{
  "intermediate_size": 1024,
  "rope_theta": 10000.0,
  "init_std_up": 0.0232,
  "init_std_down": 0.00336,
  "max_grad_norm": 0.5,
  "decay_fraction": 0.84,
  "decay_shape": "linear",
  "batch_tokens": 65536
}
MLP neurons of a small language model. Each row is named by its layer, matrix (gate and up: input weights; down: output weights) and neuron, and shows model dimensions 256-383. Each number is 500 + 50 x the weight over its row's rms, rounded and kept within 0 to 999. Numbers have three digits each. A neuron's up and down rows have the sign that makes its largest values positive.
A block is one neuron, or neurons of one layer that tend to fire together. After each block is what it responds to, as a language model described it from the Wikipedia text at the highest values.

L3.gate52:509511459515372515525455506542483544543663441503547470400448472486413525566404562483536573498498513523536554481491437568452508397649572500513483535502419508561463498521459484501540485569498493471563549471513546467444576583529497421522581492487593497513535506573368430520503476433491468508547520523487601536456549593414477487563510557514448544528523443525501564596562566509484515446526
L3.up52:515517454446416516504570572558557510421508451539528467500500510532522510494498426508528452485476583628426504494539539455395450518418521505441498528481472592510531478586506422507600533457587500525517505483449525452501455490442500482593473515527370538559520576467537499523569462486495500470545450537484548544494482445574552438492489501492499530588527475553545538366519458439472547467494
L3.down52:410538515606532463547484554537498511501487558502487458456561590483506456523449527567555476457479473489582509440515489571529387512474512575583496531552627517473481462510486567507503418463469504474502469465592472548544469570549475386455450458467512512495531440542476507554439508586493464575447553511428495560450609479585526466443527453426485559452522538583520495528452436544392509469537
L3.gate270:498413558493510557477512505413561499464461469497609430525435474429421480458488460495463516468494562377530507449471455509572534488522508548586452453444580549566483526479585534590539431497484568440458455529623404449521545416579559404437466520544504477533567610488457542475440463377544496521450461536464478462417526486498463554571489469536556439419572542505441513504543479579546540558550
L3.up270:422530491528533489579515496511541541450469516553459534514501406556535440501436571548402528438555506574465488602496464594453526454464550470459443518528527507525475379504566412537486515434496591587471461484534628463470515514436492484511370508397449535482467544495572531388501512457515482555471469479509493522533552464519539502469488531440469558534468554496459490509504502500563520516391
L3.down270:456549487501520441514528488481474526502528432511487437516629609595510487476513510412551498475493508466496583465571444515479500498532427411402529519504405512473511585506436405548477452603475468489573570457511522507530535543496517459589565513524548598535509549571486511467516519433517534530507571502476495473506553480522454591464573542536432571399537552489506521584469464479567551541486
L3.gate529:460554427536390517643464467541484467508566502494522510516517447597490456509405435504549464468479487480481622474506419504562510418558455533456469406524496460566414505479514455390452538433505518590433511405494517452543470516539520436484389604406477459513451505575505484553517494494550516498481492494446570493416526529534518503488466489468444473521535449586553486541492534481493574535426
L3.up529:480507516477421592598504411491489535434548487517513480404461472525482472485471480555465447518394496465510531490493502461496475404599487472450579489504530503401488532438521598523542514491448480505494483404544490475421477474483475428436433496522496514464473578704492438466473474420513603492521512420498561477462588458540444504561464461502451473494433471473610485531552548519490578544493
L3.down529:456476438620493413520478534506558514472474459557452510580565517588508477474449531524472596462526518454567537502418437493463519537472481481457394428563431540447422579581438481492478515484495520437524470486493476516491525487512430531491522543419508488567569516486579598495523494588521509475472531488478467554512546473587470461463438538476545563465610525540484532493539385481530544456448
L3.gate921:535504506480382546440529499600523517462566549420505570470495498616490431475457545406459478458429518437545447529481445516339550535466381505529453454479422478428454494589567531518486456550463516563488556480540520489518518451490445522580412459480538459524392477532472508478530498532518542514441517564416425485421546583505549491554388450555523428544501546399513540481514433458545544520461
L3.up921:575572542534414449485514477413547548457575497423482483463515456509443507604502501549474408375465463462456558498525516534524453430522541483501387596500535495505539492570538490555499505513421539556492432550424520439421505515432459484454566469514413540591384456557398511590467527508461556422498435489426539463495495478482530467513455492544523484539424501547510494479537573459432498509467
L3.down921:391532520514588455424572503584488536546418461503506439492571504532480470491471557511568472521497487475539527445601537467600546468465469584484526460541536561419543460468503463499530537492512447547497463471551483538520520525609489503563482604485528423484568634518572547501466484452433518533519531439542408490582609545485530475490421483570485543516449462421477529536463424438418485481514
Description: The last digit of a four-digit year in biographical and historical prose, e.g. "In 2007", "in 1918", plus the s in decade words like 1980s.

L3.gate290:501512422508477454508465495465474476374482404422551389570533506519517554491478524481525427463473472460473487484528539457471547624538432497490426507531505484599583557509492510595490557420468537568389473475502563474497456460432596524515473558522494542494445506530546486478497551505577447498513519471463502503566499531499489426444512568528459522557479409501506664508503387615454478543458
L3.up290:444386439564530527516445518483567563464434462478474476481594420478453443549571437413420398469487500477479474532596559541415474528430507504499505519362584580499554512436580498579489495492518569476559522425466444582463461539554598505662492457463560505507549588474564489505493503441598516454549441498512450471468420462510515499436411480504425450622477547544583491599574669438472506543519
L3.down290:570565556467394479486472558381382492570576512426562525552455551514500516459430567543526623523516460485442514496421455465545512493521479411480482560558426467510521456527521484435454492471486551501521434499537453399507599563531535440510523557567408434492419436559561477482466488515406486525440520468545494478559576481490570568481514451589472546560454535454419516385498353510480508565533
L3.gate299:450462387448487448488445426498445579550412482445479604563481489497514509484533505575591504497621508518531528500495553482519486408557394498549452528589483548528513469503371542602549452501425513489538540528514547494479491453606473418440538619451424465509457477487478505382534428543460525508534450486507478541481484449428464495594477548416457509488420516529506562458461523508525485504474
L3.up299:471599404605570472559455514521476493414494476567532410505523474520513515531510448472494531568471522506638469511559440638486503548434547483462440639486528508390482455540499502572433404535486584514509546465493578560498411560547465538381484391541506451454464555442505570477457532409542461485521395451519443446474469479583501493426504478476509403486457474501473444457511475467593571430394
L3.down299:491559433470471461517536459534526526444579511362548514402456434504440533556535459510456473490511542537493521500638473446460532563542522525524484461573520470504498471440511587513465532453483492530552524488637414488530619618558400519469540509513523450557532549491520525532517514495546498487488515522534554479493467483467483484523445486491513501531533443523533400617450383490557535527551
L3.gate668:502461463455483510451480528458462495490453514481474441554520533451597614536520440505602420481478441451488475563613517518478511549444487452583508528531541466546508449496491592518451476518549613504504551566476576454345545535410543533512413527422484492457507471462502551456509511505510530516570472508518505495406517500540551415563564538583628498537522529465519604483429475528505424566464
L3.up668:403508439504533569468453500494413411454456587510505559476546548526365555439461437528510574556512565517465464538470501497481446411554503410469527521478466474574450457407548474512509482411520475566432462581414560515491483434526471473542600509446505475401447458516479518430534489500485530416579451466471575489466495553461508546479551520451446554443400578434446434584472491529523468494494
L3.down668:473522583454504536620494413478582525537457463460470565452471452527536411403471464548446548488583484401448522525534584519512395424548479496457476511453466474462469511560629515585455479457541485443576500514516399445433557488526491367497512527441495595517490419526485506401495497439452468527461585442512509445455544494545483443562442510410577424598443507497518442456470360434535494549515
L3.gate746:557553530437573435491396508533498609478462503494522466484537434566505502497433538579516453463550577551502550615485485527448422501456531542506447545459487522455520445474489515458480447494464530535500527510438598490451505464478467486511580511539540483525435408495541537439538499488496507499485484555448498527549467500541496521505424460416521524527448470492576491549487534509478544405508
L3.up746:550481489388507409483533512480481541619551496444489535473498499469540484473507483416478471596590493452492436589564482544486456443463499504492389532476472495436445542443502513563551462518580578530493486548507436558414458537500378583495484523479540480458502408541558464494505581510542492532537402557471440520436488516473578537502544453532421538431441598462491496485524534458508471547604
L3.down746:452556509392553471526514528521579546512470457419455530546536447442488527510505484507482492541489557519569541518471477495522492608468498509474495450586458529499480591518549521487443350425471420505525431491506373405453511553497537436484645507461528578513424554437470481381531466537469425484511556553491511500481490480576537489468485527429613418501469522417503577447469388450559483531568
Description: The second digit of a multi-digit number, right after its first digit, as in 5|1 points, 1|9|58, 9|7|8 ISBN, 5|0|%.

L6.gate708:504645486497527451549535520444423503503591512413537431500486499501490450442512516436461480570453458524450496589609453525498428459461558478528498469467556463500485472475451488400490505606479499361483562523522498441520516517557438433519498565517469540479601543509459465555520536502514513429549480568462482540542539449461382503524408497477477484525497520570565418455433415540436518449451
L6.up708:498500487503496521505512529493529456510488515517490444493557492555447591462497507504560569598478497505526589510428543476585473489449592440511512626523492614446547614560502482515451521466520472492485544588498474611517518463454501478556563478554492475515489392538516515530582398454568550387541563450519491460463523505523447470466543552464438514495530484451439549466579551526476522429479
L6.down708:515457420468450366460463480459544460466463521547551506553457538510546456545490457578518449472584456427534443435512509505509493520540552526505608515454551501580487520533522488548471465502529470527509479572510496444467544549533458467459525460439472499536480473538515514540492459522399422547507403466496521502563508512492533473519533403456494453563496489561515498494519431602498640581522
Description: Last or inner digit of multi-digit numbers giving measurements or counts, mostly elevations and lengths before units, e.g. 24'0' m, 9.'4'7 m, 25'1' lb.

L3.gate378:567400551409497644508477524541527452418617534458554535496450504500516519600401463514393573478463478439518526481534500574537509449418492490587446508496475540499531508563491520574532533501445490454428437402611500396529495543485465451562416522535521478500430571545450404551495496461527490537419511538525617416473499424524451487537539513445499531557486578585501478485517533448440563582508
L3.up378:568471492546515479538537467479488490546485523479505543513518469564543547516557545573463530496482579450490438490439511556488470539403521438434473496492475527527373441564509629482453438571565528564613471512477527525558605554523492481517460451504513543569520488464592593518422505555503566521549527510553585471507547478608574435474443489562462529494359441508470466514448510536528482512525
L3.down378:526463526555487505477497573384531449512509588473523464447478578494474568542497439464464459499492513472482527483549541466517557548484516465570562501475527474542547471449508490553389482476341532545494465473493466440432628550552513506469514514549510405534471513524464428524466445423459518421485489518490557456518494566491499467491430505476539478559588554546469457487514461501426466553513
L3.gate516:491499518596532497556580590511481553560545530394441556505516464575459452484471561601518535412437563478486543470419518517461518479516522503449493577498532514473433523444493547439446589531453434514445446532459511551488483568406569486477426450537491540455420467447585496523545461412496506513504487513464510569433465489533396518494513438489521515441462595498508455487498504516498464549485
L3.up516:536509501544527527432489521419577551565511478607480541488446524491526509447534581529536469424486558407546454388498481602542435553439433556564610466613473463473468495506460445510456516457466497577445537451488566516446524573521465440490462508456493431420524471577527480378455532549419500469513500447519559510516597575523528481531565541545452529534587546585514493422490520500448490540519
L3.down516:601546532458479545570508569456486550485437482430506458471549521516564449566490460460430473531565491459511484594565539494540553486457504412465561468467443481529443505452421517519524545566550580521571497502469519492456546544566496480514489473474444511558358548537521592587425464504552457459504441518502507574577453430567492519473471494504549474516503501544479540584525622519518484433417
L3.gate975:556529552486505475535419508542575520501513581481558472476443508489467529597609509572529449441534525561571497430559429490484500613467504501535424534541433495538496468434502511441471389485481562443485499479449587475592449536551515505537456457529383539549585509514438561493447505465527471585515556508478611418540604403557352496449590502493547530575447546582612439553505617390450516484523
L3.up975:536501476529440545487523519502497480473446485442538452443474581469450635546445550504452488466420444492521507470485465572529467553515495477438540547516454551593441544511416500582488411484553477408489457528549343505562476561501533429607486527481560504509454553516515559494578577496537585546496538496453593485478557437437486577413472546557440519420477482502496516470516536466501523566482
L3.down975:557497534385430498388560547436496507466508484473490423464485472432693464446537431533529518503584457533432412540529564442533462498435506480445543479497482505662476512450552597467539473456461544552546477526469481473546551468435423451474417526505391562610509442518505414533573472445494496492492514492505428505495568535501557415517478411426490463492559490560544432488499436368464445495605
L3.gate994:515434489449463573456537515424556467484447484554597626458532440535415528496493503512492436458444477427467528463532543570499482509511490516557495448356438561467451489489520538575514564486460514514438469462385497473478436475487532533493511508452484528533450519577519471519431500536507522444548563525449586648493479446527519475484395495438526578605411544500495560479526672502482536513548
L3.up994:441430461485498519526537508393419453498534560465388604529470512557514483461439502519441525475424445453496539454482414626459506541458467500422432503418527527492566506476460551409524453565509458573427452548576404437531510463439517489467409571545503449522494471505588541616486528474515442505407584429462474552529530492504426379456525556537502473547492370525532480444447441522475550414467
L3.down994:511526458503493477529464538480484375491516498430404503453548575464455468482480462625444498365468522475432409496529522537538540491557441511564522497523446500466633523518519521571450471556452414579454538450369493486587516579434468475443494535494460575486474430458464468553485508539436505500441470518510539424528453527591511472526502520480596481513530516617538481419380431502493526493611
Description: Digits of a year written after a day and month, plus the space before it, as in born 26 July 1981 or August 9, 1994, mostly in biographies.

L4.gate543:512487512529489527475494481563513463536529496601497491477520473553450537495522448532453526448513520488566521420420568489468607508465550442429589536415581441513416459546518425492450450466588475484473489485437594488534477489467541484500530446549568536426531524588547473488574479464331533506460516540546558526579502511471489512541492475508505538470452464530391470581515546489504471451565
L4.up543:486550498547483465511447557461428469510497522471505505544471433488456489446550487474526358544536521475383475495477511494473497549502375473556549510601490462506485442543512499462597495527481505498556500550471519498505489498533560543478441495459521449457524458557430533494510522401514488486486460487408494612435540553522507502483511473575534418520585492489499530545510462521517586486502
L4.down543:462525380437515505506517550526457534491390624512543439507538496558476381581418516629429439480450417494515440453523474576490494526514516574532504458522554449526496457456459499480425473483451479543473527487481477516455464480574521443442519514428445471430541522527597460505551505467448508471510564554556468514515476459505527554524448480516477479538504508545474490480530561562452555420574
L4.gate720:510489405436475445483550599536540447525448449448471486351513553580553543558510443484475502506591479464404518571501563484525471547510463531405524459517609408541478507547452480487616529442446455515505461481525486592472568565423600529486520391529477596515486448518516469573495459433482494469488493575515469488468435465447517499520493492487489538432492483419500497420535496451544470554539
L4.up720:457546546555411520433478571490509418453408514458503504514572476430439538494525528562538599473550505556565599539524583484470471594501424515575502458489498537581488541538426539551332479519499504531514414463479521474560556493429556516458533547475478570492503484467509562464402478428467547541554467525515543492522509553456447568455517492455462552453487434523592496484475556595549535455477
L4.down720:451567505421535461516456479399505449481509422472571506487452485510439550473465480475508492483514613560519455547526577455465515510473521560523477515533561509529479513592409549586538531500481552529550497454520499486542414481521477472503503457522609514513501580461448472519474475496516489509552547413625480519353463547423567521553461444487486543469523506534558450477508367607532554487391
L4.gate748:468426446464546463577373528508451556519479513560583483470506410564475490391498516467492384437536546517508535444560541489484459484532483468530489440510497502532570560507392471597489543483518537614416473533505547511576484580509462470500531538503502510492492437458489478501463452446508455672433495510448433528573407612580518586517457532457544587438512466564486455500513519502550512523469
L4.up748:503459414489592542456514476441425444550591566611395519434583560479493507543467574481501460499414443485526550429572462421459537503518450603511513489462551398562594519588423507472447508644431442469415505437546476491538515490515436446470482536413467546508481532517525521529515511481474521538517492500484540541531466551494472621374503488556483581545509514494513526631519482529485454589513
L4.down748:603580470463542501435470525414577528482430569468501492563498555486472373530538466449511527489478477543514529434436517485537560492487456452538538471505482553461393490512462477504514501478499605516483438502492587520561454521495541593598492463601568647462412557434405455497501501480530450482610545476448488466448443519547536461573490522476423380501532514491540518476491515534389489473445
L4.gate806:561494574500406531497510511477501519490442513502484514429508540491495459468450500525500481480425589514481566432481522564411536489463546435488528452511520440508532469492473464576534455463572519522543485414473587517587585531464541532493436527438554480462590536545472546572562498487498521492541519373474437481558545521511433511492392562463555478478442579571461449553521491462471492586540
L4.up806:460479549528431474511600496528508536495509516449473465456517546512434496451487512479555565473489466513558508501391401648545500395607503424517504442571489546488459486466437532501537467583445533451525502563555494598532440526479493464518487517470552473577542495546515490519517510458430448550487430428490484536572475513526467503530491517528504600529463572440461373524496471497537502457520
L4.down806:516468511556441520506488483510523502508526499443540489545481510497478517487525501550475510461485496501492521483504441489610480490543442474402600505537495472510535532462538563556502482378409479492500536512513508626501573518462530531451476484537472452475486465527550560598527439442454479442536517508454469490490493480561560494526547480465558546577582516519522607525534733529427455370458
Description: Fires on the first digit of day or year in birth and life dates in biography openings, e.g. born 7 October, born August 9, 1999, and on word-internal fragments of spelled-out words.

L6.gate430:478541486449423544452503584527505514490503530589523521455463549465506452537508427486503458464468525499455492527491561431537526593533427529531631460478402462621524514447522512583482485444508459520581514558487515465497552418503511473528499503516517596489460452526545471466492569463556492551552485440546370424574399528582441443487541491540455513396438519480584407420530526427492470606583
L6.up430:540469510567450512543490537516560456523523473474439403463498458529435475482482508506422566552510436511406520448526483564498511509634544542518477560482560426491498573538429447347471492463500488518472521545480545533522623497498529521435487499436433501543507524440427650555531449545440522543566492459529556526507485553462561492543465525463542473483537520408513537553522514495542516446512
L6.down430:570503519559580501424537409629446506431562505420495466473509546474471510462449476599435551524548502434503495452555553577430486527545466526516531449410467454613461473510490562518450444511493532595487531443477497533538403549510548524561431437449531561534478507490398532573436532427437517487478476574425470472487500459493478555534496495426422490500522499531545523418396548540464611546605
Description: First digit of a four-digit year, especially after a day and month in birth or event dates, e.g. 26 November 1991, August 2, 2014.

L4.gate310:474581530460461588486528477558554512501459519423491483512491501524509486569504458509445459563508491555500401540437504539508428503545519523535538486599433493451535473517619561532511525531455510449479492472532478589429516549514508522505454507502542510568541504590515533566554449478557476469505514516477415470531481531436548472478449413527466504572458502429512550528528478451465622494431
L4.up310:549604599503491531591459489509445644485517419479469546531532484552450585502549441510502508532553486458574535508501612508497424487534536466544481466507491500469468579558515505565495468400549411530421528457522506586524479463506489411417539482487548467470522584474569457387542571474554474598515497445547434514414384563511467552573452438460468530493444462578503468502529528549597516480434
L4.down310:499542519522542494470470440506518507532551481514537435428516495564552514458461498532548463485482524479565508461528554474508415446491484454357438548550534438471501545405402505443456459547427487520543549615486512508485469474537451426526554475469453435548461596525529627436520517484494523429558443420538520549404503561530526453518506606513492529419505493420468472563543433513544606419513
L4.gate596:525667460500501393498523540518461483533470474528526554511494559408458522500503486448521511560667474482540488558473514481643477454437560413563493536443488439553513523480470436439499487521512520461571430530541477463552493469509524478489578519424569548536488521479433469456591493539484535523588499465457580465535398542475433519502446467554453540482462577459564583497414561464424477451543
L4.up596:505473473458518469422536414542614546456536491430429440433466498619426406408457490469510489501502501410498383572427517526497512490495561439419510536504530502548495518390546467404537411537453427469354567451591502451547613523470465621516421529589463486504582524627515527570453580450516403466487477460477449490454573511473396430528540526487572482511480501507443450530573459514498585399504
L4.down596:493441374492553499530455601559396530478505430507546479550502471395506427462496445499501539562507403491573434484559408565482427515456547421438460553554539548467518490558561525530443555558496489585463424597426471548524579561595519518516569488511499490583482551495474437450477426470491461445545486485500503464477499546538418519465547453459476539475472546535554547463507659457546553452557
L4.gate713:627484515439535539501559516488475431530568513526443533410494445491448405501491385434437498530531585524489442512567519503515483472443467576416551544459510502466464486480522513555410505546534498498501505572435447543486403542514513553499535488617486490406571516422584419470498517437526486490456455548443399515454598389395516491588547355515479484564464490451590575547478540483441517450543
L4.up713:511514511498457489437559464496446373491530389538486490485467519509477579474444441534485600612535472491502391492538487474499498479499557484504450494379511538460565432508533535477570469505431483466523461601527513523541576484389475483565618511527512414570561463513495504525477577504548415527508475513568422541480529528566515488357450487553537465415495472491448561457495497554602505480476
L4.down713:548476468561501481449503506554438565525526533508584564592529476500459477562537507510492483491518464461510678505487490505588555398490507474519564523584514533469521464620538476542538460510635515489423414527485487490491476408515484445492535556497499536621503482597492530459514518467429533445557504471524473464471581542548439480539538503529572452627533450556562523473488543544504435465561
L4.gate1020:517486423456524530443531481529451532550448412401570521409420525485471413503512489588491453476490488554518454574538459456500462464510509481513471524462495506480603566606450541423554506558516526543447484382406552468502571558562452442451512545573513422576573474432445445556514527482488521494566593491582587542462465440539452579491460560570432467533460462514474466558491452391515522488450
L4.up1020:605508534576523468513503449441424498544531580507584523423548552520533510518532526579531469452573559559598452503433522564539489500521546508347549500507538497347479458493560551561522468545540440452532416567567471470517494534486419579399548483626523541486426460399515449500363525490426468490514512524577521556477525470519486394546482457417516500539496515488491357492429500485498507425543
L4.down1020:555514527499605545469499496445528459519506437431513446512498462574528543428494481554391505550519540491500509470507500433427472509480550413517436485519490481544404438541536522477481386491580513493540600510451582470424455462516572492507558454552396538600567448433532480506547427397523490483475547568516506515521548553530491578586466508481506509535439552482489370446567521442535529615427
Description: Last or later digit of a multi-digit number in stats, tables, and measurements, e.g. 1,567 votes, 316 m, 2:57; occasionally a capital S after a name.

L6.gate292:611444558550490528510543517529441619500497507450446496472570380486442462522448589475500544455530520476531465466517526509521470476491502535467456444488455496608488544461474495506455440481445404427463474523504430480466473552417460537523520533452436436526534546465470504517470520449478567404460438490416496464409488467500515497485456420543462462520486435470456493584549599599576446556454
L6.up292:502454492521564533590447514559448541526497499522505495548566546498554498525508531486481545529520459534448497425529459450552518514415526543542509430421430478478519496489419504497401539527447490453479501533481530486428437549481442528644487575431560434570570565488461479491456544540424515478488373479477561395499557504451471487468510507451571447540448564492564552500502434564578433409478
L6.down292:513524435465393568447604482589488413546507416560486568537495480577463522440448452510440443518510557577640461550504526444486467522511569535477468603452577457511447580521590548543564544495554462599505465532502499436518427487489544442407542501474510606487437533465426432371505508578484472599613527476507372495499462501497486458455372566442524492533554478496494466496543332466472579461441
Description: The final piece of a word or number split across tokens, such as the 9 in #59, 0 in under-20, ang in Wu-Tang, kes in Sykes.

L4.gate56:501442507517568494504527410581489438498437444430428408543452538504480505502582503413534482523503492454575441496468509486428454509458552549551515537388478491478537419481497525581455538549400468559585452532373493492468538474451481460524445481566477434509543487504497505496527541489481435560445575492456521513438529457423425497551463570502526515530455489405484471507509430440459506427493
L4.up56:551529487533586492429470454437580461449528481593535479447487443529475433574382581467494457515532474519498494403574453451418498603599505437468487512550515448516570510518495510453466465447470513493473504486473457466593518523553502510460515510525572448560384487516430558449495574511463604486511493525433544504473534417450631536538578513559471477599488574479481505504539480612477503402627
L4.down56:508406576514467503537542532523530563524511529408445457479474461502482537477530451498470601534582572503575424514490473388484429461493522590496526492475540534480585507551561416567457604502461484428513559511503561489465481575422368506460488475480464445514506594537496483403509503391550483506488427475463530494509471439533490448434483565449420574465485437475498527447513471472588521438443
L4.gate181:569528423539568476497491534449570504508453527549391521606488493527558461493421553462449575559500505507432507536507518404406498610589566480541577473398427525498553573534541495508499508448465458537543419588499468504456557508502524530556500517535510445461551569493535499571472533472453532517473481509512504441520481458495487572489535475523472560579556538493517557429515574435408507425549
L4.up181:470602578435534548461468560584496502491539489546320611455483437537475548562436544473456521552419519497449536482553538449505452528488581463428513429449485477511531565482574568487522534469424530521494557452506465433512468521506533511446501470461444509502453518491560487427478524405493552478448480462512534502429555544455517409500515452555518530509517507562453450458478559501544504592470
L4.down181:546452568513440472608507530491537590520531414501548505450529562493502575539496472434527495516501512531555453530573509536573610474457449447493503558569608484552517523433383481449500499556511509431471466405420423503581481423457503414499540501543416425554623486485514539477502506489475506532526498507506505496542612519450433489453566533453537453483555431472551583535497402533478518425532
L4.gate202:473452429487501458493572497479590490531564451443550497450535547527494472453516490492362518468522489462472484433514504493459503482542450523461447573500469515485494471577517460605624529456532447466544598523486452530392564531411463534465409483531519432472517441565581560473426549463474465533420494447516534498495585506560418513507508495497417530492545395515481497448503559564642541562544
L4.up202:527384520454522463505506473467463557514467453410584443497520502561485471519427534535549522508432541469492489497512584509494476537495494455601437479523511509581420497455501443514435486469427491426445443615531476571452556472493408515451355507511550409517458566553536495579516616506488556534429461527569577423434498504477400533502455441498494596411571474453426541532522436529475398498478
L4.down202:520469608457537493458496457444454512481524533565421450467531480484492416475457526531483537559558392415523535525479455444542394473494488611527551465476466466543483446558466574482475387467520563405429590496506505488429393461456558522527535483477471433488485548517406416564502445511471579509431464481501518486563531431600448461457553532476507511490491573553460406412452378548514519487447
L4.gate864:410433409496524507523600432571405522500481545416488458461537428468544444433450463572520515505509464441514408460497525496543471538521510465544439436540534528551463530444544511604479518483484516441478473541507425472435628553485516531405477543548476430450517545444548486484524527580548490515474420493545516518526484496523551528485500462476502459522546522495523541525364457563586496603527
L4.up864:469484509505525596596462492467477593583540479456450510487556486464543567462410485591604531403516493464459456615422482533534454516512515463498464500490456527505453574525519636469502516510457502452524554504470450489478555520499538498430516547548516465534489462478545551528510544458520497528528514412631528437613513466516531512448406466521480477538395453517563562506453594389494472567502
L4.down864:560533442471572412563452505539475478505454516524541455465577526488505480575516527493464489487534643458458509443457488450468487393457485552494458432537513482370405503531468513436461526545474525501435404443534466566544427492556509520547477522457525590448489544517448459439542463465555522508469466409422517548552431521494438434552506533531536413395495553502459523522465371530533493514583
Description: Single digit tokens in the middle or at the end of multi-digit numbers such as years, district numbers and IDs (District 65, Law #1627, 1917), plus occasional final word pieces of names.